Part of a small language model's weights.
Architecture: RMSNorm after each block, rotary positions, normalized queries and keys.
Training: 144M tokens, 8814 steps.
MLP neurons of a small language model. Each row is named by its layer, matrix (gate and up: input weights; down: output weights) and neuron, and shows model dimensions 160-223. Each number is 50 + 10 x the weight over its row's rms, rounded and kept within 0 to 99. A neuron's up and down rows have the sign that makes its largest values positive.
After each neuron's rows, "fires before" lists the tokens most often just after its 100 highest values on Wikipedia text that the model never trained on.

L8.gate173:54 40 62 48 49 46 55 68 47 43 33 42 44 38 46 60 58 57 50 52 62 46 63 48 28 47 39 31 51 43 36 41 41 72 41 57 37 53 56 43 45 37 40 54 49 52 66 40 48 41 34 39 38 54 63 42 45 53 47 67 36 34 59 37
L8.up173:45 50 48 57 41 30 41 53 58 45 41 62 55 47 60 39 43 50 44 52 46 54 44 48 85 47 30 64 56 42 27 45 46 59 68 58 45 48 53 46 63 56 42 64 57 50 37 46 54 59 51 44 37 41 62 64 51 50 53 33 41 57 32 51
L8.down173:58 68 51 56 63 45 55 51 30 43 41 52 44 59 68 34 49 54 61 49 55 51 48 64 41 74 62 45 44 55 66 52 44 57 19 52 54 40 51 53 49 59 53 45 39 56 51 52 57 33 48 45 50 55 69 43 38 48 56 48 51 64 64 60
fires before: "ess", "t", "is", "ce", "r", "c"

L10.gate385:36 44 64 45 64 31 39 36 44 76 35 53 43 53 32 38 64 45 53 48 40 44 40 54 57 53 55 56 41 32 57 41 37 47 29 41 54 40 55 21 43 52 43 54 59 51 44 49 59 52 43 47 55 32 36 36 52 57 53 62 44 59 55 60
L10.up385:49 54 45 39 61 56 59 63 60 63 47 45 66 61 30 49 53 40 50 42 57 36 46 51 48 73 51 52 45 62 43 63 41 30 45 45 49 50 53 51 54 56 56 57 57 30 69 50 57 41 48 50 55 54 38 72 43 69 51 46 64 30 64 60
L10.down385:64 43 53 31 55 57 32 45 46 50 42 45 32 53 42 59 38 54 51 66 38 48 49 53 51 50 51 59 44 57 46 46 48 55 45 53 43 60 44 27 69 42 53 48 56 39 51 53 50 43 41 51 45 50 46 53 61 71 70 59 61 55 44 60
fires before: "\n", " The", " ", " I", ","

L8.gate106:61 49 66 44 47 40 52 63 42 36 49 45 70 40 42 59 61 68 68 65 45 39 57 54 57 37 39 49 49 40 35 64 50 66 52 27 39 57 49 52 51 44 42 38 39 52 50 48 50 71 43 55 45 39 56 65 39 64 68 58 58 58 38 39
L8.up106:65 61 50 39 60 57 54 34 34 48 55 32 46 61 57 49 51 58 49 62 43 49 44 50 46 60 28 62 37 49 49 43 56 46 59 56 42 40 33 36 57 62 51 66 36 47 75 69 57 53 56 40 54 64 26 55 55 45 42 51 64 30 39 60
L8.down106:43 47 48 47 71 39 51 63 55 26 47 44 35 48 30 41 43 59 38 52 44 37 57 44 32 40 50 52 45 54 59 35 37 57 53 43 52 38 57 49 49 43 45 60 52 50 47 51 61 52 35 57 55 48 57 44 47 55 43 56 49 33 63 48
fires before: "\n"

L3.gate1:53 42 55 41 61 24 41 39 43 54 43 56 60 20 39 56 45 73 31 59 44 51 44 52 33 51 43 48 52 51 49 40 41 56 65 73 35 41 56 31 56 43 52 56 44 41 66 45 62 50 41 43 52 31 48 49 54 49 49 67 50 46 68 47
L3.up1:45 35 36 51 45 57 54 35 43 48 51 64 53 52 47 65 58 55 31 53 37 46 39 45 42 64 50 39 49 44 23 56 53 75 48 66 57 41 37 32 38 30 59 37 46 65 54 43 36 63 40 48 36 39 43 42 42 49 47 40 63 56 54 57
L3.down1:47 46 51 49 62 51 67 41 53 60 50 54 43 32 52 41 49 31 62 48 47 62 45 54 30 38 59 48 48 26 42 59 43 38 45 40 57 31 46 42 49 44 46 31 48 51 66 66 41 61 63 48 38 57 50 38 45 39 66 50 38 43 25 54
fires before: "-", "\n", " ", "|"

L10.gate131:58 58 66 35 40 47 64 45 34 55 57 65 57 42 45 60 54 53 51 66 59 44 47 56 58 58 37 55 40 46 29 68 41 38 61 46 38 49 59 59 44 45 61 61 60 47 52 33 58 52 44 48 50 33 55 40 42 51 36 47 61 65 25 60
L10.up131:53 66 65 47 44 48 68 54 54 62 62 58 52 45 42 53 63 50 28 58 58 49 66 55 63 46 18 58 32 55 32 67 49 37 56 44 48 52 44 58 47 30 62 57 44 60 59 34 41 42 60 53 44 38 48 30 40 49 45 52 70 50 49 72
L10.down131:60 41 47 49 48 67 70 58 57 51 68 51 55 38 41 52 64 50 44 41 49 79 37 65 47 39 55 50 62 38 32 55 38 47 48 62 53 43 47 48 59 37 53 55 67 43 51 50 49 41 55 55 64 59 47 38 43 71 46 53 36 37 50 60
fires before: "p", "t", "c", "v", "1", "un"

L9.gate109:53 51 49 46 49 62 40 37 64 42 49 39 56 46 47 54 40 61 64 31 55 47 54 43 57 36 42 48 44 61 35 29 49 49 39 56 37 59 68 50 55 62 61 49 58 63 39 58 71 66 44 47 66 56 44 62 40 42 56 59 54 68 65 44
L9.up109:47 26 52 51 50 57 41 52 49 32 55 51 62 44 47 55 65 39 46 53 80 48 53 43 63 55 52 34 61 54 38 53 42 30 47 53 45 58 54 58 63 36 44 63 66 48 48 41 54 47 46 42 46 24 47 47 36 50 47 61 44 52 62 50
L9.down109:45 41 70 72 51 62 42 46 56 46 47 48 28 55 42 27 58 35 45 33 48 51 55 67 48 69 46 62 34 60 37 49 61 49 53 51 33 52 53 44 46 33 60 60 55 51 48 52 70 51 48 37 52 59 49 50 46 52 49 56 45 45 56 50
fires before: "o", "al", "en", "ay", "op", "e"

L11.gate120:56 44 63 54 34 33 45 39 60 52 77 46 49 42 43 52 36 41 48 37 52 42 48 34 31 53 65 21 45 54 70 57 57 40 59 58 43 53 52 42 43 63 44 37 56 41 47 58 56 53 55 52 59 60 60 58 50 51 51 55 41 45 52 41
L11.up120:51 57 61 55 58 32 44 61 37 58 51 56 47 55 68 68 41 49 44 61 53 57 36 46 48 57 56 56 49 57 51 50 59 49 43 50 42 62 25 53 51 62 45 37 54 37 57 52 51 45 55 43 57 41 46 68 58 66 53 63 58 52 49 32
L11.down120:44 41 57 40 47 31 44 44 40 56 47 57 57 46 44 59 54 48 46 54 37 53 49 56 46 49 61 41 44 31 61 47 81 36 54 50 66 54 54 42 43 58 44 03 55 49 53 59 57 58 28 57 41 56 57 44 52 50 50 44 47 48 38 50
fires before: "\n", " D", " ", " M", " V"

L6.gate369:55 53 48 43 74 39 48 66 44 36 44 65 57 40 47 65 54 51 59 61 35 48 49 52 53 56 32 38 44 47 29 50 56 46 48 49 34 40 52 49 38 71 54 58 50 54 49 43 65 37 37 50 58 42 33 51 40 39 51 51 60 43 35 39
L6.up369:16 57 42 53 57 37 33 46 58 42 51 53 71 48 62 46 53 54 44 65 27 48 58 47 63 68 53 48 48 51 35 51 66 40 43 66 48 54 46 53 63 60 44 44 38 46 45 38 65 47 48 47 45 64 50 48 60 33 65 50 64 54 67 44
L6.down369:50 39 43 53 46 42 44 52 50 51 59 61 55 45 44 47 55 68 53 61 39 36 57 56 61 56 59 72 62 56 57 46 52 36 44 59 56 70 50 59 61 41 55 45 61 40 53 53 51 47 55 30 52 54 64 45 33 47 51 60 50 51 58 48
fires before: "al", "ial", "if", "ic", "ion", "ly"

L9.gate149:51 45 41 54 45 63 62 53 44 44 41 56 38 35 44 42 46 53 40 48 49 40 51 42 50 45 47 27 49 51 65 56 32 49 43 55 43 42 72 19 34 52 56 47 52 27 52 55 67 42 60 51 59 56 66 49 53 51 49 58 40 52 58 52
L9.up149:59 48 42 34 45 51 43 52 39 56 66 38 59 69 58 49 53 52 62 41 61 62 50 62 41 45 41 47 41 39 49 53 58 45 35 46 42 72 37 39 63 58 59 40 40 52 50 52 49 66 56 43 43 47 38 46 57 47 49 66 52 46 57 69
L9.down149:48 36 49 54 41 43 36 61 59 54 51 57 53 53 53 57 25 49 58 54 55 52 58 62 36 53 74 48 47 62 54 67 60 60 46 54 52 41 52 69 40 47 29 48 57 68 48 47 63 49 61 53 63 55 56 53 53 58 51 51 64 45 48 40
fires before: " The", "\n", " A", " S", "\"", " In"

L8.gate537:52 33 66 51 43 44 61 50 47 45 37 59 58 36 45 52 58 56 63 49 41 40 51 60 36 51 26 49 49 52 34 47 52 72 35 61 51 53 79 43 33 55 51 50 51 38 58 65 49 40 36 57 31 74 67 54 45 65 58 54 47 48 55 51
L8.up537:42 41 49 36 62 54 42 61 53 67 46 51 66 41 47 43 55 52 54 75 51 27 64 32 50 54 37 64 65 47 44 39 54 47 66 47 50 43 39 49 57 41 45 56 41 29 46 49 42 52 55 28 38 70 35 48 41 47 49 51 52 38 47 62
L8.down537:26 39 64 51 40 50 67 35 53 57 60 49 37 57 65 38 65 59 37 42 68 52 62 61 51 37 61 51 41 28 51 45 50 39 44 56 35 62 52 57 61 60 52 67 60 61 58 46 47 40 63 34 58 54 42 54 57 60 58 55 64 49 62 41
fires before: "c", "en", "f", "ing", "g", " c"

L2.gate153:48 67 58 44 65 35 55 55 55 43 58 54 54 44 46 60 39 52 51 44 59 45 55 48 60 44 71 54 59 33 57 40 66 36 61 49 48 38 52 55 45 61 48 52 63 57 42 55 40 52 69 56 58 50 38 41 32 29 41 50 53 46 42 37
L2.up153:34 51 51 22 56 32 47 42 61 42 60 47 66 40 51 58 45 51 63 41 57 42 68 58 57 71 57 57 59 51 53 45 44 55 55 69 34 57 45 58 48 61 77 46 70 53 50 51 36 42 59 49 45 40 43 33 51 41 50 38 60 55 46 40
L2.down153:45 60 52 32 49 46 50 38 55 50 61 54 60 44 55 54 64 53 56 51 61 42 68 60 59 50 47 56 65 61 55 44 53 46 63 56 58 72 47 64 59 34 56 66 52 49 54 60 60 46 64 41 55 40 26 55 34 24 53 54 50 61 34 47
fires before: "al", "her", "or", "h", "ion", "es"

L3.gate190:47 40 38 32 55 40 49 54 43 55 61 34 65 41 49 69 55 56 30 69 37 31 51 61 56 51 52 47 36 37 49 49 49 69 67 65 39 56 48 27 47 62 49 61 47 57 62 40 70 58 52 56 61 48 45 27 56 60 41 55 63 42 38 28
L3.up190:37 62 43 36 57 31 56 43 47 50 63 36 51 53 56 50 44 68 42 59 39 56 48 51 46 71 55 64 50 51 47 47 56 64 69 63 48 66 36 38 61 43 39 61 36 40 60 52 67 52 48 55 33 44 41 44 55 52 51 63 67 55 45 50
L3.down190:27 50 52 58 49 43 60 41 53 64 59 46 60 52 72 40 77 55 42 59 42 61 65 37 26 44 68 48 53 43 56 37 39 52 47 48 53 51 34 44 45 61 42 48 38 56 59 45 51 78 54 39 45 59 44 56 58 28 75 53 64 43 50 57
fires before: "\n", "|"

L10.gate394:46 57 48 39 55 45 57 58 57 57 52 77 51 54 81 51 41 57 43 45 49 60 55 51 37 51 43 57 48 55 56 39 45 47 59 68 39 46 57 44 42 50 29 54 49 43 60 44 50 43 45 59 60 37 59 54 32 42 47 41 37 46 65 57
L10.up394:49 48 51 60 35 53 47 39 37 55 47 44 65 42 49 43 48 30 45 40 43 33 39 52 45 42 40 41 47 43 50 37 55 54 24 55 52 45 38 53 56 46 43 31 59 66 58 50 49 49 40 61 66 52 49 38 61 45 42 45 59 43 49 44
L10.down394:55 45 63 72 48 61 66 42 38 48 55 33 60 40 54 32 46 69 45 59 42 67 61 51 53 53 36 52 54 61 53 62 51 51 51 50 61 63 49 51 48 41 52 57 59 50 55 60 50 37 62 65 59 38 41 55 49 45 45 58 55 57 43 53
fires before: "it", "at", "iv", "4", "ion"

L6.gate495:71 45 55 50 53 60 45 60 27 55 38 45 60 44 42 55 51 60 47 50 51 27 51 71 27 61 36 42 48 39 61 35 39 60 42 55 57 47 81 56 48 48 53 47 73 56 53 62 52 50 34 49 64 62 53 61 30 63 54 58 60 61 53 41
L6.up495:53 48 57 42 30 60 38 63 50 41 51 53 56 40 64 31 62 61 53 78 50 54 30 65 43 57 41 68 52 51 57 46 58 50 50 44 48 47 65 40 37 53 42 55 54 46 51 59 69 57 37 45 46 37 53 32 56 65 54 54 72 39 42 47
L6.down495:51 45 58 64 55 53 59 52 73 48 40 53 51 52 57 45 42 48 52 48 41 32 45 46 64 47 50 57 62 56 39 57 57 50 63 45 42 67 48 53 53 56 47 60 75 43 70 43 50 44 63 50 36 58 47 51 24 51 55 44 37 57 50 59
fires before: "a", "g", "ag", "d", "it", "ip"

L8.gate363:47 55 60 37 44 49 51 56 61 49 56 47 51 43 38 51 55 49 57 34 51 61 65 54 51 67 28 69 31 40 64 61 43 48 30 28 47 58 51 46 35 60 61 40 60 44 49 40 53 48 46 53 62 47 62 46 53 44 56 45 49 47 51 53
L8.up363:65 67 59 41 35 58 50 54 52 37 54 33 34 32 46 36 33 43 61 76 68 29 50 45 55 50 56 36 63 50 41 42 46 62 35 48 60 32 57 60 73 49 60 66 58 57 61 65 50 53 41 47 73 53 65 54 55 49 54 34 44 47 56 64
L8.down363:47 57 43 63 46 46 61 41 53 29 40 64 52 37 44 22 52 71 42 48 45 52 63 40 43 51 46 50 52 57 71 40 44 43 45 40 52 50 41 45 51 33 44 71 25 64 41 57 45 35 50 42 45 45 46 56 43 55 37 56 74 55 47 66
fires before: "it", "iv", "ion"

L9.gate15:50 44 53 53 65 20 40 59 47 52 59 50 44 58 46 56 42 42 36 46 41 62 63 63 64 44 56 56 47 33 74 55 43 53 27 40 46 66 64 60 52 44 51 69 62 56 62 54 54 48 40 40 50 51 62 61 49 51 60 58 52 43 67 43
L9.up15:52 47 38 65 28 53 68 58 63 42 48 53 50 57 52 46 49 54 54 68 65 56 41 66 56 26 50 52 63 54 54 30 55 62 62 44 39 54 67 52 61 64 71 37 49 47 32 62 48 31 61 45 42 58 46 60 44 33 36 48 36 39 63 39
L9.down15:48 36 50 37 30 54 53 49 48 37 63 41 61 60 38 56 53 44 40 52 70 65 53 47 51 42 43 55 41 40 47 62 59 44 60 50 51 50 56 51 50 42 63 61 44 55 59 38 44 34 49 48 62 48 63 60 34 43 40 70 64 56 50 37
fires before: "i", "ess", "ar", "ot", "id", "ol"

L3.gate191:51 46 42 57 47 31 61 37 68 74 47 67 63 57 56 50 39 51 35 45 42 54 42 50 64 54 45 52 35 53 47 33 38 52 47 57 28 54 56 47 46 37 39 60 54 52 66 51 62 51 41 42 38 55 48 33 59 49 53 63 49 34 72 52
L3.up191:37 56 46 57 52 41 39 55 50 66 51 53 58 52 37 44 53 43 59 40 45 47 44 49 44 60 48 55 37 50 45 49 60 47 30 63 44 48 32 33 30 46 47 45 41 21 38 59 48 58 52 38 33 52 42 53 53 53 49 47 75 40 64 56
L3.down191:63 59 65 44 58 39 46 55 36 30 47 40 51 33 50 50 47 56 57 47 33 38 54 34 35 49 64 55 26 47 62 63 62 37 61 42 48 56 43 64 37 65 51 41 41 20 50 48 42 47 43 50 48 38 63 39 50 52 38 64 46 41 43 50
fires before: "\n", " ", " T", " W", " A", " 3"

L6.gate143:48 42 57 49 46 55 46 57 48 50 54 51 76 41 53 55 39 48 39 48 69 54 37 48 55 40 47 60 33 53 45 65 61 56 54 58 56 48 47 42 35 53 52 45 48 47 50 46 56 34 53 58 46 44 47 51 43 54 51 36 30 77 47 40
L6.up143:33 44 47 43 43 47 49 61 43 36 56 35 67 48 52 36 55 60 45 58 68 31 51 37 49 55 29 51 48 34 49 54 55 46 47 58 63 61 31 49 37 51 52 46 47 46 39 34 39 52 61 35 35 51 46 36 57 56 44 44 39 64 52 55
L6.down143:40 59 54 58 68 46 62 65 48 54 41 56 37 58 55 39 65 42 47 35 69 46 58 50 49 43 47 65 46 56 38 64 59 54 42 61 57 52 39 53 46 60 35 48 45 53 49 54 54 43 60 58 31 78 50 55 28 44 42 65 48 50 48 41
fires before: "s", "l", "ong", "p", "ter", "b"

L9.gate365:69 36 48 54 67 41 50 63 64 69 52 71 48 50 62 50 51 51 64 54 51 50 53 46 58 59 56 46 39 29 44 64 46 54 53 66 45 67 57 52 41 68 35 43 67 43 55 34 39 55 46 33 74 48 59 68 51 49 64 62 41 64 41 49
L9.up365:59 50 47 47 47 41 50 54 55 63 53 46 39 57 50 46 63 56 45 53 57 47 30 62 52 71 48 55 49 46 62 50 50 58 56 46 35 46 49 56 46 48 37 46 72 50 60 41 40 45 45 63 50 54 45 66 55 45 51 61 51 40 32 56
L9.down365:33 47 52 73 67 64 38 37 50 56 50 63 55 60 53 29 50 57 42 45 43 58 48 61 63 63 46 48 58 45 49 52 56 58 54 62 48 68 60 48 40 60 43 38 45 50 61 66 44 46 52 54 24 47 48 48 58 43 61 45 64 51 51 45
fires before: " the", "ch", " he", " S", " D", " a"

L3.gate172:39 49 59 41 59 40 45 64 45 64 58 27 66 59 49 49 29 41 50 37 61 47 47 53 62 55 43 50 50 46 66 45 46 42 38 53 39 47 44 43 41 56 64 46 55 54 46 52 66 46 54 34 59 38 48 48 69 49 44 50 49 33 51 32
L3.up172:46 44 60 47 47 41 51 60 54 77 51 68 58 50 60 57 58 47 60 49 51 51 43 62 46 46 44 61 50 66 39 53 51 45 32 49 29 51 34 41 32 50 40 45 54 56 46 56 40 47 54 35 53 67 37 42 54 46 48 58 67 48 65 60
L3.down172:53 39 64 64 40 62 44 50 63 64 54 40 64 60 53 57 51 64 40 54 56 46 43 14 22 57 66 52 34 40 68 43 49 48 42 71 54 54 50 48 48 47 57 35 55 27 55 45 72 36 61 46 52 34 48 43 49 50 52 57 40 55 46 37
fires before: "\n", " He", " The", " I", " A", " In"

L10.gate314:62 39 39 37 51 39 64 39 42 44 39 82 61 27 35 44 67 62 52 33 53 59 41 58 47 53 31 47 57 54 37 35 61 34 39 54 41 57 51 41 32 71 54 42 39 52 43 47 45 42 46 53 39 45 44 50 44 55 54 55 56 70 47 40
L10.up314:46 55 51 51 64 35 51 48 57 60 41 44 68 50 42 78 55 46 38 38 54 58 42 52 42 52 40 49 26 64 41 63 57 65 45 55 54 38 61 62 24 44 52 36 55 55 47 42 39 45 63 56 43 57 58 32 58 67 59 52 44 61 56 33
L10.down314:53 51 60 53 50 39 60 68 53 56 46 61 55 38 52 44 57 67 53 55 25 54 54 50 54 50 72 26 65 46 62 49 70 53 64 42 44 47 55 55 45 49 46 31 73 53 42 41 57 41 38 37 49 52 46 47 53 60 49 78 33 33 61 59
fires before: "|", " ", " T", " L", " N", " C"

L6.gate140:50 47 50 63 61 53 55 44 39 49 43 60 46 54 21 64 64 64 49 47 56 41 48 68 42 55 53 43 46 45 12 32 52 53 46 57 48 52 50 70 31 41 45 47 48 61 52 54 58 61 45 49 46 42 39 64 48 49 53 55 41 62 45 45
L6.up140:48 41 56 47 64 54 59 46 54 68 39 57 50 53 48 56 48 56 31 55 54 54 38 67 66 45 52 47 54 51 41 35 41 32 62 78 56 46 30 63 59 44 51 62 44 57 63 41 60 67 68 49 38 40 48 45 76 36 40 57 49 43 51 40
L6.down140:47 37 35 41 70 42 67 45 62 68 44 48 48 53 58 37 56 66 35 59 54 60 47 63 65 50 57 51 44 48 50 33 45 39 58 51 61 53 51 68 72 45 56 56 47 59 52 47 37 49 65 50 55 38 57 56 58 57 29 31 39 37 49 53
fires before: "v", "ies", "1", "0", "e", "2"

L11.gate247:50 36 34 53 64 37 49 34 46 47 43 47 41 23 32 35 40 74 62 55 49 50 53 71 53 39 47 40 35 33 65 56 40 52 43 56 56 58 54 57 43 68 37 79 59 54 63 39 65 32 50 51 47 40 62 42 45 60 50 55 46 64 52 40
L11.up247:66 47 56 43 59 37 53 61 44 59 51 54 53 29 70 59 62 53 55 40 51 75 48 38 51 49 52 59 41 47 49 73 63 50 31 46 54 45 52 44 62 37 47 34 55 48 56 45 50 58 50 45 35 63 42 44 57 38 52 63 41 49 33 44
L11.down247:48 44 41 30 57 45 38 68 42 61 55 52 56 51 50 52 65 55 43 46 51 41 52 46 45 38 58 40 49 48 24 55 39 40 56 61 59 40 44 75 52 42 59 41 50 41 40 51 49 62 41 59 63 51 60 54 53 41 54 69 49 33 57 35
fires before: "-", " ", "\n", "|"

L11.gate451:60 57 52 61 67 59 46 48 57 49 67 45 53 46 42 58 30 51 58 39 36 44 67 37 50 54 38 46 39 50 51 50 34 39 51 40 46 59 48 53 55 52 27 60 67 52 35 57 52 42 50 36 35 64 75 71 22 56 56 54 38 48 56 46
L11.up451:41 56 47 63 55 49 48 40 39 34 49 65 78 47 40 51 28 51 57 45 57 48 52 42 64 41 33 40 56 49 46 70 41 48 45 27 62 32 45 53 50 56 54 59 38 50 30 47 69 40 43 58 62 40 44 38 33 54 48 54 54 59 54 39
L11.down451:53 46 72 61 44 42 41 35 39 36 50 37 47 51 49 52 67 29 43 41 43 69 51 54 52 62 56 47 57 52 35 58 67 60 38 65 49 68 51 39 52 61 50 44 43 57 44 74 38 50 46 49 55 37 59 51 50 51 54 39 40 51 40 65
fires before: "e", "ar", "ay", "S", "an", "ary"

L3.gate77:60 47 51 50 50 54 59 45 50 38 63 52 43 61 59 58 65 82 52 49 71 50 40 54 61 45 30 31 41 38 48 36 63 45 36 45 51 62 54 62 49 58 44 71 46 52 26 68 51 63 48 40 35 57 63 71 43 52 40 53 43 35 55 49
L3.up77:31 38 50 59 27 64 43 45 70 40 51 54 54 39 66 42 48 28 45 57 40 54 63 32 57 36 31 42 39 37 58 58 62 49 46 48 49 45 54 56 63 61 46 47 58 68 34 46 36 63 48 41 42 43 49 50 44 30 62 33 22 62 60 49
L3.down77:64 54 48 57 44 64 56 53 23 55 48 44 42 53 46 56 59 62 56 55 63 50 55 52 34 62 59 63 35 32 67 45 43 40 56 62 58 48 45 47 65 59 46 34 49 36 57 55 51 60 53 46 56 54 31 52 49 34 64 59 37 35 53 49
fires before: "t", "m", "ch", "c", "n", "ad"

L8.gate265:53 44 67 50 59 44 54 67 54 50 48 61 47 51 52 60 36 58 49 57 52 44 49 38 39 46 36 59 35 39 48 54 31 45 50 60 53 45 61 62 29 44 43 45 53 53 61 37 63 39 44 62 38 66 44 57 49 53 41 42 49 54 55 42
L8.up265:36 47 44 48 52 55 49 58 27 44 50 56 44 43 45 42 41 61 45 67 54 46 48 42 35 58 39 42 29 43 44 50 60 57 49 40 54 66 33 59 50 39 32 49 50 51 37 28 40 53 57 44 47 62 63 47 46 43 51 60 51 64 66 62
L8.down265:53 64 52 52 62 44 65 39 60 31 33 50 51 43 58 55 49 49 44 41 64 50 63 49 50 47 33 54 28 53 63 62 52 62 29 53 59 56 33 57 51 49 37 48 62 45 39 40 46 42 51 49 18 55 53 53 51 52 56 65 45 58 39 52
fires before: "s", "l", "ong", "b", "ter", "re"

L8.gate558:61 32 68 54 56 53 44 45 52 54 66 52 38 43 45 61 33 59 68 49 41 51 51 47 24 57 37 40 27 52 49 48 63 57 57 48 48 63 52 67 46 58 45 38 62 26 51 47 57 53 34 42 47 57 68 68 48 60 50 43 42 32 46 46
L8.up558:35 61 64 47 61 35 44 48 51 59 72 40 37 47 46 67 48 44 55 47 42 84 52 46 33 58 62 65 17 52 60 54 52 39 31 48 54 48 57 65 44 59 50 38 46 47 51 45 52 51 45 59 51 70 52 43 56 61 46 56 49 45 59 56
L8.down558:32 48 34 56 52 47 47 40 36 48 36 68 57 48 42 70 37 64 54 40 59 38 53 55 58 33 44 58 49 53 41 62 52 49 48 39 72 42 38 50 43 56 47 34 48 45 54 51 49 40 30 62 50 61 46 43 32 52 50 50 48 46 49 39
fires before: "\n", "A", "The", "I", "-", "O"

L10.gate94:33 54 73 46 57 57 52 40 51 62 53 59 51 22 47 66 56 31 56 37 51 52 58 54 47 60 60 52 43 49 46 67 48 70 39 50 42 48 59 56 33 54 48 58 44 59 52 40 67 59 27 53 34 52 46 56 40 67 74 52 31 39 33 51
L10.up94:38 42 62 49 54 48 61 41 38 61 32 61 43 44 24 56 65 53 65 31 45 48 52 45 40 43 57 32 36 54 33 60 50 52 51 64 71 40 48 56 35 59 48 38 33 47 47 50 65 63 53 58 50 34 44 50 48 55 55 59 45 61 55 56
L10.down94:64 43 38 44 61 58 56 55 48 63 47 51 39 64 56 47 41 62 56 72 32 53 54 46 63 46 46 69 48 46 39 41 48 39 58 44 35 46 50 62 71 51 37 50 64 49 49 33 72 51 46 42 49 52 41 55 56 59 50 61 44 45 55 58
fires before: "|", "\n", "7", "0", "2", "1"

L8.gate395:60 57 54 38 59 46 51 62 55 61 51 31 52 24 42 60 42 48 50 49 47 49 54 53 48 51 50 47 43 52 54 53 44 59 57 45 47 68 64 47 39 76 40 59 69 47 45 59 59 42 58 57 56 41 52 59 54 60 61 59 49 46 68 34
L8.up395:37 51 31 56 54 51 54 37 39 61 44 34 57 49 57 61 59 58 52 41 48 67 46 59 59 52 35 48 52 46 40 40 41 55 57 53 44 29 36 42 73 47 22 70 63 49 50 52 66 48 55 37 54 42 43 51 50 57 52 55 59 56 59 54
L8.down395:60 68 36 48 42 60 41 53 51 43 55 38 38 58 36 45 59 51 47 40 56 41 56 59 52 70 47 62 42 51 29 55 34 40 58 49 41 56 51 56 54 50 41 75 35 35 54 51 57 58 55 42 62 45 56 58 68 63 45 61 50 51 55 53
fires before: "==", "===", "I", "H", "A", "O"

L11.gate508:51 39 37 49 35 43 52 35 51 49 60 40 62 61 44 56 50 48 62 43 58 63 48 50 41 52 41 59 34 35 57 65 44 55 45 45 57 62 53 35 37 76 54 41 54 59 40 39 43 52 51 41 41 51 60 63 54 51 42 48 56 44 55 39
L11.up508:48 54 47 51 55 39 44 60 57 62 73 39 72 61 57 58 51 64 50 53 67 32 41 56 34 61 34 42 48 70 54 59 57 27 52 46 47 61 49 50 49 47 52 50 56 56 53 79 57 49 45 60 51 56 46 61 51 29 68 62 66 55 53 58
L11.down508:47 36 73 52 55 39 57 43 40 55 46 72 61 55 44 61 44 52 45 59 32 53 61 44 42 70 54 38 51 52 43 49 72 52 36 60 54 66 49 51 25 44 57 45 49 60 49 43 53 52 35 61 58 51 59 57 63 57 41 62 42 52 49 50
fires before: "\n", " The", " A", " D", " T", " S"

L8.gate408:55 43 49 48 40 40 37 61 53 51 44 50 50 60 62 57 57 44 71 64 53 45 45 65 56 30 37 45 55 50 52 48 68 48 55 54 44 46 62 28 55 52 54 39 50 46 51 34 61 35 32 45 51 48 48 48 38 52 48 52 48 50 55 50
L8.up408:65 52 71 48 59 70 42 67 53 66 47 47 71 40 46 39 66 33 48 50 44 39 49 47 40 61 40 48 54 55 47 56 69 50 36 61 41 61 52 45 42 59 40 44 50 45 49 61 53 54 64 59 44 66 51 60 41 58 56 69 69 48 50 48
L8.down408:38 53 63 49 49 55 68 54 55 43 50 50 47 36 45 58 47 42 43 46 49 55 51 68 59 62 41 56 53 53 50 66 42 50 65 37 26 62 44 40 58 38 47 67 45 66 68 62 46 43 61 46 48 48 41 39 51 40 52 46 48 55 57 52
fires before: "t", "c", "ter", "d", "f", "it"

L2.gate132:42 48 40 44 59 61 49 52 35 61 33 53 60 29 40 59 47 45 54 45 52 53 50 53 64 33 53 56 43 59 48 38 28 53 53 45 54 62 51 38 32 61 39 40 48 56 59 41 44 62 37 46 59 42 49 52 51 58 59 49 36 64 65 56
L2.up132:33 38 44 55 51 51 46 62 51 64 39 55 43 47 47 54 40 47 50 58 48 61 54 61 50 54 54 58 55 66 38 46 52 51 45 49 50 41 49 54 25 54 58 43 35 50 47 57 42 42 55 42 48 66 39 38 60 57 62 46 61 40 53 45
L2.down132:48 37 52 59 37 64 34 55 26 63 44 38 66 47 60 49 48 56 47 50 48 49 65 44 43 34 71 56 58 43 43 44 49 58 40 45 57 43 49 35 46 46 34 45 43 49 71 48 54 61 44 58 69 48 55 43 47 48 51 45 51 52 47 57
fires before: "or", "ear", "ou", "es"